{"n_layer": 11, "activation": "swiglu", "norm_place": "out", "norm_eps": 1e-06, "qk_norm": true, "bias": "qkv", "weight_decay": 0.14, "lr_head": 0.00687, "schedule": "wsd", "final_lr_fraction": 0.0, "batch_tokens": 65536}
MLP neurons of a small language model. Each row is named by its layer, matrix (gate and up: input weights) and neuron, and shows model dimensions 0-255. Each number is 128 + 32 x the weight over its row's rms, rounded and kept within 0 to 255. Numbers have three digits each. A neuron's up and down rows have the sign that makes its largest values positive.
After each neuron's rows, "fires on" lists the tokens most often at its 100 highest values on Wikipedia text that the model never trained on.

L3.gate98:131121044085065130161158121139124121173141052153119046177150109105116143120119130073136186116117110179094137121103138155092177087176110156137149097132122134177124125193196169129117085156188142132144108062183165143094159086102184076101160066126092114137137140166139068143159168164107203135149089122144089117122104094181104178119059089156103151150192133145098112197122142168096124085113092076117152146070125122172109163134116143123148131184127138166136107143149159118089120154080148146129142087142058131130109116188206147126090154116119092159122160145117155131126146134144105145122104130106095168125200096098113141077136104108143143137128138099149146127142094143079134140134171141106166113165144105160108158099182103114119112101082207068156086109148106108125138143186111
L3.up98:115113129101088092195178146118090103159103144136122066120121104106085111128105161045109149073111136164126089127128051143121195116123144172101172183127140121163110084179091093177181087103160130176139133109126120092178124164135174131125161082145168106165158150139142138132100173164135189086097141102151146082077125108178152158124111082130147142156131185128127104137115130193077196166192077136092099152157124106094114176097098089085128149164170144137139105120184155089111145094081158108172148079073115088119114116131085127094146145169168139108113135138087170145082116078116081156106075124097153099111181111113138145093151121135140110131193138164211160184145087157115103148077129113095119159123129078145077156081101122091137166176114151118162141122171121174117081123164158
fires on: " with", " =", "),", " two", " one"

L2.gate294:142129175221118090167133143114172082099153112130121113022069163123144082124176168096092170067066092042129107148190111145130124175094146149171130101106136139166087172127110088147154082185146132143105157109168090103143100100156121109111102107097147128147092154114130158152056113077134135106079126135155141073165131102109081143131178150072107110186146165075126083146143156146183175164092094158114109170182142118161160150136109155123108139121117121149179134086141125140103147103100162157130167094126102091174125130114092098050179149132118101148162129104144154122142110101183088107183103130164094163102107137101116132102119047099135148158132125082066115144139073132076100161099094090156118141141076131119096179107125113087091116074176113095135088170155118108156134108135109
L2.up294:120124146160109125149122162065129135158138081100112092118047128101061129130177147158113192139130125086119154121165144110092194163136181146154136088092079183127140132150089163099082145157179135078128117111151156128158142109096118147130194104039079152110150096165108191121130146105178062091140132075082159144114098165095106137117133108094061179150139098137079183159122122107104079112174126088130117131178127154169133091101103114079092106143195103139155121185087115182082144104161133149116146082157081136152080153138072126112143060119084167120093166140134173127120136102149166075122146178147130104085121147120126152110117129153143126157096102116127114152156146071168095212121132087123147105155149170115136148188142187087049120150162134119168135153157152151156070147101111
fires on: "u", " De", " Gu", ":", "h", "H"

L2.gate293:146131095131153128167115157079107116130156171139090159171153167112160100149106089164092179136100108144132215167142067107129137083150150100146162097104116105139150199070093181179126117137150174065083151160101165107113063135166140147096158072128117140155160139082168176130101142122163117150113084162074161092124141103123087108132119161132087118095144113113149175060102124142117139121143182113113108184176085169094114124157142103078097112114155141085174144111127161140105120038026130133154120143106090150123134165128129117172144098146150099126182167122106174178137189155174130150123143110095156121128092150133058132138164083189206106177130130115134120102168165080168162137106134105148124152091161112141119087172130173082124151082133093122158109104124129126115131040077087
L2.up293:106130134065060157138137081090135131146161105140185173110171138093171122147120147193141101185119085135145106099071106116175119131142155102120119114108113104146102140109155181124125113118138179126140146138087093138064062122171116102135134123134165203183124122092127116155099096156136068126129106143122109165127167134191043093153176111149087065129096152137134144118085137115073185149138144111135103135149140150165145116094130153156147111111114146156133156145160096117121095119086160126161148157098088182088059174161059145110138128129124100105225167091155101131108175170154140090177183105158118078093098151121144085173105052139182098163079157162139124073130143137086132067125123113145122106100130097151136193146125192150105121144126140108135150155200144165138130031098101
fires on: "\n", ")\n", " |\n", " first"

L3.gate200:103153109078053065111142137129076104052144111189108154144103095121144154142114143121158129114191145123151119132146184169126136184062152084111062148161075140157139131182159101147167105111123124132085086131166149168091131157131123113128087100146126163152179136160074064106118142133091132166115139133137156088118124110137148113175170115201076138086153153123097065199122107102119125168074095051109111106098120078096136113159130164132108124127176093147161091188143163165165147148110173134164137115167179118125074130113085156150148121141094162118139151144095067115137140133105139193140142107140130152107120124127151119093165091158096104141092181136140114137111161072165073065081078086163157064169122142127071114157119165145155168144131163118135117082193141202146108137147064
L3.up200:134109053138097191093128114143133147102155058005129082178105135136144116172113085107123110096138100120166116084094127066167175162063135115157129132170134111134146117101101144091164102143089109069103166104162184090172168135151062130151161067168132102062124148145098110125136126143120112151068098091137140111113080088150176160138122148090097136097076118114096103114131135133136168150117119102155075108111139113103153140154171121164100133144124143118165098062128143152181138101149087082123129129197119117176149106149137117167117157117144159159103121106095071117071136150113165206112122077172133104127150041115147156106125105174207132138110144098177178141146053129125079106137118127111100171118136064115103175119123156121155155086158164135128107103178095171163138131130069
fires on: " However", "erson", "ody", "as", "is", "ast"

L2.gate263:161155091095080172160132099165111141172134116122104117148147191072140110112140111210110140143151070112146138129139101126119181148174160073137058136158094142099172153114153103097097117072090143115145138149132198142157129144143105093137101127167071125141104138104147127152166092131160130087209147172074156146168124114140141126135150132138069057113165177085151057124110107170101132103111116118159115095156160134162150185044193139166092150091163111101186124134177075124135114128140096121153195122148094166106160082147135079163177111124099151093084155071138131089095126156133128074127112114132145118173126143132173089168205156135140123126134135135136175093098160089099075128065117121122123133164169151181120104133088164112119159159072139150081100109173152170121186129204146
L2.up263:119143196127124170127142195129141128158168111083105216129139110158160112101107070107103128144207153135156114162114170125093099107129042143104157072155151105139138097097128136157173145053140140175162169170153171119100134092126139097083147140118091093184158117124155146149073106043136073161159090096167139116153132158124151133119097107137145181136186130186142112123135143113110129161058149145081156119089117208151140161155165106146092154131144131092059119110108095158092181127150124142131140126094101081165138144154122098155119127157171206179075151118120050111108105096132146101071118113070185125133117166106116134123112131110104140104120170137180096121181082110141098112075112088085131099110161096180090100136171110126128134130166106151167176152099161143157046133119129
fires on: "\n", ")\n"

L7.gate82:083088093166098152079084153122108163138093152097173143160103103069153122178096133145181124102097172154179163143111169132137108176122092093096120129115193159175149161150153096098164162135140150109148127096146120053086145109079111153113144123169124159093170182151160171137177094124171153131101078143111144142180088132139123102130141136164112098110101114188097120170162139099116079105126160065087147107090118110178089094143061121169183176145096136077146147077100096083069147159128151091090148127085102141135092160059130143134098135094161152156139185106095143152154168114140141167044083090123127118126113117109112146088100151129147165093111081170169154084140143182134178101161081054143127122128128116072165159153226134112135122194118136130103136109103105121160111181159134
L7.up82:079133074131130108100078144118134163124126175099150113180098108075160087170096103093186083123162195076155155161093144167153155163103112149102076136134195133154157108127179114054161169119123162174172080110163098111120084137079132121171129175149143158065168119133169178108160056148195099103155101116125137137152095140142124152079103176156098143166090160145080094167134172126146128065094160111118176154093118139133109104085085118155181142164119129122168145076117171086085159169120151063081118146083143124102109112103158129130048125113142137114151166125127163135102154121123102149057083099140176118134123096133149167087102164106154186060135081201170151128102122138115152136133087084117141112116169156045133131125166128112123128166121161118099120128150132081085108145151163
fires on: "\n", ")\n", ";\n", "ul"

L3.gate286:140101119085081094127124124157098075138173115090159122173144119090105103133098149144127145155100067109154221171156111049119121127126147102113082128091139146125156112167074154156125157059142174135003118174124107048078092069193154182094089102123089139118095144090100116166162087141121130155070096138092134090126167154093174116130121120151090092157139119123156108204108171141119153133129156120087117127174086161169126166108147096152111158060180090151159110140177132159152111099108135131184128153118203150099139138126146107110152135123144138138096100151090099088182097142119143056114116127131133157141147136136132176163109158139153160124100155062155091148130147060135130155090159105140101156135150127119140135123110127143106122109112158176121102012174160149128122090151085
L3.up286:122153128116080193136085168100073114155148148121159102162159113085108184133105131153135114102125112146178150156173119141147165100086106063139115114122139136093109129152049111166138153045144148088124129164134123065147118155157144100135147092139072127117102138133171118128154165167091109112089145105139134056122243173140145052128047144123082090154137097108092134097136137143115148085210173185140153113184074178203119160168155101163118140094113160143138111073151127142123102112123106088120159158080130133158148136192184148156143140158138149148120221157125161128104095115099123166090118122133155098121151098116133195140145114135153145114090158089170156128106170166105178148091133090114102143109100118128107120109099152106080130157071162096078066144131152073156119112132184
fires on: "\n", ")\n", " mi"

L7.gate187:089120113158111169153099162174120163132084199119180133128168104082151145150077140158142093097102116106148121094116114151178085121046129162122127137124143155142109174090091154104177132096151110127163153085132152185092133110141112163138138099178086167082129154152127126141142094093127129141073153115140130169189124141149151151126168148131074163136114077177113084145170145122097171067131147114136164088088093166161127147155122109151180152218123103146150105073095159144088101084141147097122074151088104160133116172157094104160156201121127167125073136169138151121134157154084115168152069135039115149149163060186102120087116147170123150096176094123162152145128092139139209157122044141081127115139099075133155079102098113110143116123123127134146201124085134104052114151127158
L7.up187:120118159149091115105149115157140154111081199149147104132141064138185098130133114110157127135115128126142146169101116183112144147051149083166118135156175129090107176105130133112188173132164131187083136080121089168102187141121105155181090159113130103096120159175147174143107119094199110100177116043128120072159192091170074096127100120183110190117051096151177100048110113116075150101164110105125214088039130122112142142144136071123160116145109119114133082136091160124137097128090147104117142147098110133100148188131138132147046115109151141160088154255150129132153145146164083165091153154134141096132109137139111143114127145134123160121162101162129122136117145084050123165136081111130156143155123124113100126107148110122098126163130143080113141141150120140135092131076173
fires on: "',", "d", "n", " sp", "ed", " &"

L2.gate175:093141124186111134138117115161122156101196110137143190121210136104102176162133144128022124113121128152140129140178156116115125133155152163208085193141139120096118112146135144144141147130100181187098151143093144108155138087140159051138163124111140109163120099109191094146097097155062153121198127109078173171119110146121103145163116095083061186042167124125137094077105069192129099125136133113152108111196125118151104126137150148148168097094085143132092101096178153149140162103110145111089132074117126097142133170102114150151169139055109176124178150144136131124099106137134103075147145130107138220152132132099104123129131114212147130186185104124163095171124094185123133103104175104165100155128083140168127190131127090134115163123115111152105131133080094181121120141092140
L2.up175:144157079145096099110185078073114157120172136162109138133071180107172120130148172143109090172107125089161188140128122146120104119172107119217117121180160083110160099074126129105151158153120133141104113171110126082116093138166112107088139117197067137113136107113128143045102114168139079117106096216112106183145131157137183089122108172142143094135120048108114080093111111132144145159163100111091134150118157146133157122104105147109067226133093065057171142228196186133099091144114129138134153097142145140156079046149144083159118121120117125126131084126125097128125124146095127170120133116121062122090118194097172141123104160086103197102106120152151105155129088154109150080146116128147146122103125148171135179123150150151188162144128133118103191123122116096135120120152120
fires on: " ", " (", " km", "^{", " were"

L5.gate225:114125113142044152084116102180098115130162090168163198121132129187113113085137145138113108151169151137114124193184129178091128102101150151153103128118149153140088125159086182114119185047184142095118147086116161111094140122133110116182194103146187160093117124102147047101126128098128098202089166063105171145132170106164121225085100130122086104111119082158139151108158152135147087126091164114178168125133171104102203121116136091131142148121129171188123069156136162132155160113136109147129176160112140115141156092153122102126126140188177117153096105102105089163136088109129147113153139119156109126191117206088130115149163109158159121147131089164094041175126102140123143170116121137114116169091161119116094123144138079118133148070167035130112150111131071101139120103127139
L5.up225:087098109155104136122127176103101105101081129142136111129076141147107165108079149154142113133108137119161098166150140095109140161137128122143142172127159095127138127171082172132103158125134121116138115096078103143104135108129092095206077115133083220107120162110115112143149150018204123155190116137154108101119109098097147188089067109111094040139046087139088138094074104121152119135101085149142113103092157157145152103092177119170131166161134171123145093124120128070090106166139118111082103171088126160138119105129108189136073150144147157140108132071146120132150195106149138087147146061139151097153128086079171147148124123119134116149125087158094073087151157137193155135105143126084138023093179108114082065170120186102117150177121102165138151124154153073128119095097148
fires on: "or", "ward", "ute", "air", "ary", "ister"

L3.gate201:161083157111141169140126150129131110119147110084109105147161160137105091124100144131121146165136076103135135146142082141094132119154156144142052073135117076102168142178120143135103129082142173075107111197084132119149047095095113099134099127111125076102038107163141095163090114125138135116100102180144133143056127179166126076126135143138102115113112142107133094160150160184109127119141072060163065112151192197135147130066153133151109068130130078122128108202188152109144140104096082113170142177144163106062126118146185130129183114199128171106107174138107074142126139132098115148175133135154143123131096166138203088127098126131117117136146168137143148105174076153145111147146143130155072096110091178165139168113115165086099105132142137098059127154095158122053120091079053
L3.up201:137078140113186160096115154169167151134111137109077085169101175165178159072098127133111159114148100118089088164126053104126108148168108159123113087154135089091132130131136052143084155084122156085116160137114092104097104133122092140145184124087154138126141070097150148137142067168091142130097133124112089120116083130117098127153129138110186113051101176117137143162132125127060128096122108100134085154109219119161137198092081139141134102078078094141088170144191116155163130172104106108097192140147101201063159094160140149065173127169167096123115155122173203145123117128100164121136165132163073122132104168151145135159057152124130139150140133108143092131121114156040156094137146119124162127142141160100188173131153153066109128150102117043082161151124092102128154127125109
fires on: "\n", "ul", "on", "hen", "ol", "f"

L7.gate133:100123157146110161064148116099100083182144158098103158131132154121112100077103127097143108112174088143125133150136132092151104128142118121101165111132086133161139099162158138168141126157179146133135094151104173098142084090120159122104108136094249172144106059063168106154149123104143083101092112183105130143052125188095119133118137100171162117059139152101104111122119117133148172168183166129091093092170129114114185170072107110100084111142172142029141129169148146137150159123093104190123128116126141084168183127129148184112157114145139123132114125133148100117208133115138116190138133091146153145178083145168110100123113122144164141126104092188085111148201151124140102108101152143127167079092088213082073166083116154095129202095114118167125168088118110101129104170168124
L7.up133:168133070129109179157107110115139104186144132063117109150100106111165152107113129146101163135114109111146144153043152112173157143057172121136086125123148140155075136131141126122107129098185175047049112083163084102151143119099125147144118105177145185140138141127107096135097134142147122141187087128073135126115087128092149176153126083035154151130155173156136114061175154136117080157152203169108136095145117124113168021110105105102111125084190131087126072182140069162136154146165137110115137079128126097121172185161148081123114138101163151112081130121107096128110151246156097116163144129133145113121122090132116085076139194173164152183122170105141112132137125131169153149082137130171172106092079087134086109137174129108144139122142137116114141081122124142094127130148093
fires on: "a", "ia", "is", "as", "ts", "ter"

L3.gate93:128110214129163167116157107108099084144090166132139133149156181129125161106139137108126119119184131068157159181130161138130122148053127118127095049133141096129122217113115199108125091074118175159081109129191188094100123180153136110101167098126146159152105174131177161122080139125149080198087136151083214125102123156108139121138064123082096146110132156088109081119117153191062107188165088103204138114111132159139140140124148122120159098120098137083058141125112155156158171098146152138102122090125060169123076061122132122150067142140147131133107111178151157116119186179126124141157125131084101137127146136076114132138088095074170143135141108154161099170166156189135142195131161125116148148144102132090164103092119118105155085128124122165120147127178186108110125127167106
L3.up93:079159180137151115137156138076164091131140076147134100162116203099095081152139166124155093077140148036167124109106147119115082176155143103153144180126090107115065133097090099099135200100092156139105100085112101139103221113087128134205109149155121140116169169152116136125103120087101111118084155146202153138104158153102118092138119070124126165174095150126145110168112130160149131178173180102101159142084099145139141137107123176141119119140124163110110118137128088137053126087132149141104143088155082187137053169126134141123168085155164135156173158178137150120093088171114080091095114127068190152096131075116105152121140163161135150111084114125134098138133038118168146109153131114137130135104142152090158087111152106069167149093099128182152126201113164146123083069166114
fires on: "ot", "ir", "h", " Comp", "ore", " Se"

L2.gate274:142132125162129150166126111124117078150101117107130144118083140147151121101110054167114121135105091122057128157149095154104107129155085139162125117102162156098139067104088113142095137147128112125146142151116173163060163194119177104095162173136102078134158158130108119168136080127085176151134135125178128088138162088154109067230122109158098086119079193114155088136103141152073133083143173114131081182182183110105154130118194157100193114139141101170159152115175134157138160101161112116176147097150109116147088138110152159136162106170103161139108123118091172141061128135050118133141118119184138134185086080074170068127099074171146200179125167129144104140104148169165164101118109130114128153120164126154128223135127140091089199176109135100134152086093098141108138116165138
L2.up274:117131142110146103111120165154164139217119152108133201170126108120114164136153110097165123161152173142083096154172159102112112073182097237133090153140152083167144105076151176133164130167114083096162165144127146139114170163181123151153176078121117107077151127163089161076128104158172158101137157070163152101108150049086122136088124170115163139118154159124181089085116087138111183144081126135123090052160135138132132123175115129117143186148118060164086135103086136105095155133156105117111123129150122129169145108092172100089089166100152097103142167108169101091133106151166156168121165066179120145186160139105166165137102120057169162158136124069111124138134128111113176137147092062187065118127132131119127151140168105113124137134078207118122149136159152088142118097162119
fires on: " as", ")\n", "\n", "==\n\n", "ro"

L2.gate282:106159172113091120118124155163085158134143129093149168093123160137125149143134164122058171080100154146156148145172200102117142103183078099135075059120143117093159090099052093210129160118145123145061147150119162121102167108149116119114170140109136119129197136143177142164117069128124167051101160093158120128190127161188096156093117148169145180120123186114180083065107087162095160134079152227087094099154143195122185116125124171155160132129136105125080172146116160111159150085187102173122183107122144089132104090127160127122133126155132155105123095100174123107127148187157121102146122144113090164110168102072088118124146162089106102151157129110149070113159102170105119133052161091161162144123093146175106126149127139172106149130093181104129128129144139086078119130111127
L2.up282:125119073096135107127131129152122106102226144130123167074136141154121145131126135123110125106141124126102147205159144084095057117125079104137063158146089090117189143142113088131080175139085115140151148104100097162174190105168128115140124121111126102061089107140132116091137091107124208079139120114116129097168173124042109035122130162138086101112223159148132132106123157139197118089173096154099130128148118135084063150094198120131112118128166137138089092122138140137139109167109102121120162095133080127140113183172141137147168145132057173114157180121095044108208112148148123066120160100102118125119125207124090115175126139130124120094169141064094171167125129101142095103117130118105127171130114104121139171109080115131103179162109095140128135123137124111118148229127139
fires on: " ", "–"

L7.gate3:139075110184130064188145126081113120126116160054119120125070174161060112102113136165143117142106121125134105140180129179099134100145149145168204141119097111123133157147156139120105143097109079140092099122156143137108164132116130170180110167098151139114097134124100138097052140124110174094113106111143101139117122112098148142092100151111134148134058128067135128134138127159111149132102161147078092156155110095154129168139162074136147144132097129065194138166159173110086081142151150077115140200166098142181128081129132104132101155149076163129142174089115063149149113129093111140110138202137126166098140121158124034135193129150115102099133142130151143117140143159091118162185186095119151097160134002068139060063119072121128104154065159073098108073102162106131124120132124
L7.up3:185132095114130100098152107143139109132152104148094090179114159120113101091147070168167180193139173145107144144112116139103132149157114110095086131140179163083106178048098156091088144074147105133121163190152074157092075158135101095127127111134115164113055139149174141093111151144144198102089097163097075099151093112147121102132104161158112146138138032126171111076105157194097143119137120091104115179132088090127160141195114032144092137134157169132148109145112113132123092103127106103142125134131088151122149122113168103148168209171091155136096133135098091131161111118112136095060146117098131152112125136167127152095094163111110074119182163137132189135203088093147102155099158141106131154145159095108156038122109136092118110086116107106158053112076116104117192158109143
fires on: "he", "ö", " She", "re", "le", " she"

L7.gate9:135124092120067123121146165132207116132204105097147076141109156105155099131133104081154167156130129117090108105129147124133102112155101134162137127148131124085116153151106128160183158106148083178103129084105099135145139143125096136118109124125153130175071123091173117134111134152061192111132130177154194118172112108115205094108190133103198135118135159040114121150102174215133116099046114101130190112128186163121100113142168114191081085119127165188097087172168088083098138138076107125164103168184108142102124134154195183162144099159077162173090115162108128130125116135182115156159114129119166105149122122114180053164118115124154177141122105135095130136129142121146092148081159067143140114148093115122075137157146075107157121124110105110151152149078162082095144096053106
L7.up9:137140100098051103048158151130096131114121155083126068138083148116141169132123099131133123133113183141120122073150127134098115127127144130183228147107123131075165138141155133196175146103164122133090126130164121145165111183131170078131109127112160171149074118099071086132091161081055150170143100057130080074130129120145134164079149127158046189103193152077131094105079126202141083157125093143105151145106129121072121142143094091143097115092075130104110141148140134107106133109118099079123116150135117170136084115127085146078151140095096114138155092158071134098091125102133128156123153088071126094174127117149170079161079130120111133129090138140097109144139124143162107123149077126125127101133146090177183169102066062138091139152145189102117112088216193112116150121090140
fires on: " M", "M", " J", " de", " F", "G"

L7.gate273:125127200075129157133130117137114098103116137131109135123132145129084096090131098163114126109087146162107060184138145144132202103124174137119124132164128076138197187177100115152094090159117128162141149092128177069136093131171187160149099149076184101115095122145151158111092131147118086119154202183140106113156115140152165093139085098122154152148121137131164175114188106076120093170146129108123096147081081180082124106173185144099113072130094155178147133159109130139157153130168143169088102170113155163164141137132116153140149139124162108171136105173206144113114112113116135183141157098102123162101089140140175083091163114121124131119150136156127176068170137141097085157126156125172116070166068171124158132160083161112181083083135145141223123177134124132096091060157037
L7.up273:107102189115157187099109137168127077065089138118106165123167136125124134120076136171139079180159080173160089225107106094124123160097185091127098117213133083094169176157035099101122103133092138147129095084131174129112146148148144133091152098096186135168158131142166149125134168139117083089123180136120123098121148163113148142132135067093090160118070104169099126129148155099093107171120135137146116106137108135126138092137158123112115089166139104140108105125140100170146150134131102167074141150090171129111142140076159124206093180162157103151110103111149108138102138130083150178146131126157075081129131101070098089055157079167086107097138141191159168125157084121112141145188102121084114141128138195094128118166135150094152153071118165091147163187110136194153097076163088
fires on: "olog", "h", "p", "t", "ol", "ot"

L2.gate89:097100124127155145126150140094149099082115173120112130126080086121150088136073062140163159093109162158125150155161147109150156182087152109134158129125084148091211148131124122142104184099126160139167090127168138126138099143060122135181146133143086155137157110131071123144173124138107096149070106156174099172177094127115099078087094156104121113131098081122157114198105084120206181036078156112159118174088138080105117127153091112173133144103130130134085127131056088112081167196128152123090106117090118144095157114079130139106149120142162130084101146104137184154151125164110119098196085152101179127113098109131145170167151122089104233133150095171155150122075123161182139162180171102099166107106131085119149047111135124087148109155124095127144167137083132113117107155152182
L2.up89:125066124153128131088145158102138090119139173130115161133077068156125098118049141129147163082117168171109150169129142135176146104080084081123180134105086136119165151107079087134138163128092094143171062126136147105111110176027131174142137103128109140142126060138102095125145103091145143161110104131160107162200111117129126121043072158123147138200117134135158119208111162076145099094104179093130107162079142099128099196101083145129101119128117065139129169127083138120118146172090156131096137079104116144043130112112174115123111111147114145091103154110158135154159111178173161094177140134163217142110121087129126138202167132074132175133167106169156148096148154141106192160187131119125130131120126127130156071168173130098146131123142142137174172142136103066090094148141156
fires on: " ac", " Russ", "ai", "olog", "ine", "ari"

L7.gate22:112145136111158115127113174067145110121109096120134112109127117107131175120165106146137150217151107137168060120138157112121107119182102087124119150093036153161115091202137201144130099096114105167099134103153195155121148053125165128104132135118108164110080060141129094174156110137153096143138145124144140159119153052141179140158160092189077102175119208153147132130135086194084166109175123100088132086123128106070119144121142112190094145088099125156182062172157141137156136138155152139135143064146160132101167104127093151098160100160069125179157121104117144146106091114104151160164168194152140053117139139107138079195146090133093143122115111078127136149177147106128119155157147107144087086177098159174161145136142094146116124160138076125144061140152150145145121066155081
L7.up22:133150141140103112177124113091182089114125151161144118208079149151126137143115096177174160171096124133158153105149162132106110145107159185156165140093071137171093037166123158135160072075121079166146097161151150150153120139111160068157126108127123200145062094150104073165115091112121070100140106166181106124099171099109109127161146071153073109166063178113116091126151182169131165127181087140203174096142064144112175163096133133140108158127087195183108139124127078125110095078142112157102160107156206125138156119148134188107088119096091121189107094148114129108158141119120138123130106139092142055171134078121099089134098074138115184106121114060118092121146080096155132112131116098176115140130113113155108127123102107163112091168125126115097102136136177074109132101114150
fires on: " M", "m", "M"

L3.gate148:158173098095096163143150185148117129183190068082149185105171157096136142116176166175119143125148179146129171143116115043141143139158077152135073137130144126019173135123146125094120156110139145083137143141121137092158121117090077141128142101116126065140102157180133119130142118088115170164110142137116147139103148131114092137130103130109139117090129134117182051149157098147105104127185113110153181159147141104205152160123099127144077131102144150143137075164117101113123149065123075087117175111173065106120154137196156121137159130180168148074129140161115146186136170059137058042139135176118109163205158145094137112107120148127148129150181122141111172081093152144146144171149136120182166158090148156136176124147161103073148118162093049138159137087119153106158134134152103
L3.up148:119150167135111146107118099136130099123153178118136115089122111143113102123092131136094047080157062064161189098150129144142079119068146133105101103144111172168146096064167146112139119149085113126114105096135179129173083106146104100118100050173094172095105109115129161151151111152157127156111089078119190148098146126103184125103148118171121166136133134146075204121160155146068152159122113181113135141116094143130092081145145144119113094112085086074187147053111127139201172107091082055108180169070100104136069086096104115116082076125145142137099126128120168090101170097112179163152099092065191141116136139166130099162176155139137107078112112102089131096133089069153129088133174131104110146128191126110144097109153135099181140087130153121137140172150085108190161168135133
fires on: "ode", "^{", "\n", ")\n"

L7.gate192:104093118082122149124153150124072123238146133120126139086161170118120143133184151146090119029175182135062025177128167094119111114112095209075070165109151175123157141202157138127077142135157143081095093119052131172130131113135127093101114150102111126190108145122103125160139143119091101163144124107238126065127104114142152146145130127109061106130108150068076141133186175141127092104111132163106140163148144102125114112100186146101106107054138154112221106129148126128115149123126095129153112115119138133145105154140082065153135086152146161140149125114155157128207131097156111132160101135146111139044131142063170146115116133143134086139136133106159124093129156139115102114143159113161150122169099123166114118111134121135123106078159098092143126131117072105129150099073148
L7.up192:111153161135116181089164103102138163211123140119093166105158135168096156138143165201150146126149096151135092150128095111153121137130120154086139103096143112119067133247162154138096131086075128078080152098071077111150190078094122113139159146124122109134125133156140165131138183073062205142230163126175134147135139152127125171102127103153116089127127156134150145097095128089102094108163128068179138100128084110089109162115129201115162110146173138111107110158129161116094110150164105115170165036093139166146096189164109069100151118113130166096118180127137175153141128129213115094136167189110123121126092118109118135090182189166158147143126147107108108061113159174128133113124171159183087132167112123104145100140152151131155143121133122142146129129183092141084144131135167
fires on: "in", "f", "-", " Sw", " F", " U"

L3.gate256:126127110147111134146165126091098075104136110053127127116146119155114122113139093139051119169131113104115136145233119125040174094167097123165085135124064134044127154124125142081107067154150107135121126150151126036068101133203128134069151128123134097115105148068148120085109103124087139161134147081109108147132079133149121126151163115156091132172112092136126136161178115142117138167155150125048108130233116156112098118133123136127099125105126168127104111139181151103139137093113111151146153116112157135112115156114181117139172125178189131087133162140096107164119096160148070191078133129118144111092112170141120172118127121170148127168201159094186135175167135156115155093098110106125080118103131170183084103126111112164057134119105090095046123120075135184141134076167129
L3.up256:126155093226136149134118158147095074171123131059133094122104105132125114153115108152112098127106111118114086074150163223132187190090168179158133123136083125135111106108150121133122116129161113140107124127127170119049121126145170089139139093133132172064085098027102115074158047128100145133149095099080086166150122086185103134141126101200132127141126157129135145138124112160110203146145176119090112140106136157172096080131117125077105139076064144140111122074169115146114174165138136166088156172035114166134140124157172102110191078188158126127153133126122187117109159092204120170090129142162171147082172132116119135178147116131167181140174148147131140100145111126141130126117143109148036115080130113150123124133083105158145139133152154171104150119129123162154149139150098
fires on: "\n", "T", ")\n", ";", "″N", "W"

L3.gate28:153108092113140134185144112123154134131147139051149125142197158174154153124090145042126131147151090069147175117134129074117109110185116096125071101115097115132155168157107135168124192181068114112142172148137095099110090134129076085114089161073127134108060038118113127115158064130135080116193113126131154123129138112092145101113104132114103085128172181041119088087156109119088151150194118118115129134202122169096102092094153109161122102115084096101121132089160152046070110128087115150155179116079124129070099097172087083144101173124197168112117154145133121085110132164170147113139192154126150113110114174156147106122135149076092080146161125121151124108080153141110147131093098126144089070087118178162135104122165154088111124163102097096177102131098162113096126128120128
L3.up28:152089136128141134127124069150127110121126154097104067150131130167126152167117129103174124177105139076143190154128092097130141138181085108121091154135128132149151151095119126113181121141165084080144090180097071104074094105170175118105138167117141105149091063110099110101155049184145061132181097155117088147140119143097150116107090141136103153139140111063170074123153164131078137118139114143148087173170119087123180091135171140128167125144096047089114190103149134104082121114143148133102108138048121110022159097169108164152117138116229110122153125171136169080144203122127158153035169176162126087144085154114154123140133131123115116153153116159113130123138151123125093108113121127124086114144111150115153143107129092096196143067120051080158138139106115115139119201109104
fires on: " stud", "m", "if", "ol", "ul", "amil"

L5.gate100:175184149120070137135108145101100125112128104151145114147074135177162135160101127092155221183137142115142087063129119126125168098111103119161122160181121148144105100153047202171120141087159129133106117171125165089152111162169102086122195112145142081120151095105138114131133171176134061135120122109133105076101174127161131087146161158145063072164141148128109126119134149143191113121195158056104138093187108169068120135216132084132122121107161091128161164127119118174114099063113117137130118209099104126153166125139128104138180144103166143114155096067078151092035114089116148127140122113131091075174134139129116096103136073101117151145171140110079090119082175176095107108102110114139117110129113145098112135059138076160154095115123141109131097117138181169111181108125098
L5.up100:126097068085126131124150115171135161109224129052158128101129093147128143142137083109094059093107139103108095177147115100136073124135115126140156108021098091112152148115127111137087104136074124110115190077125102152118158074120067148153152075090096175154160165157097166128108121105090140156137123175096142187134202131141153116144068143115136126151160106133168144159140126086150136057095056167102089123095097081141088132126093066133126088101166145129162092127100144116139097204124131127148112102104140115108151117133096116174146125184119129140165142143127141127176103152149119107125145161116115081143103100123223083132078161205179143140137127103138125119138176066124152073131141166148143111174081115152162173118102097112085141153185119160187137141119117219147115095100136
fires on: ",", "===\n", "25", "),", ";"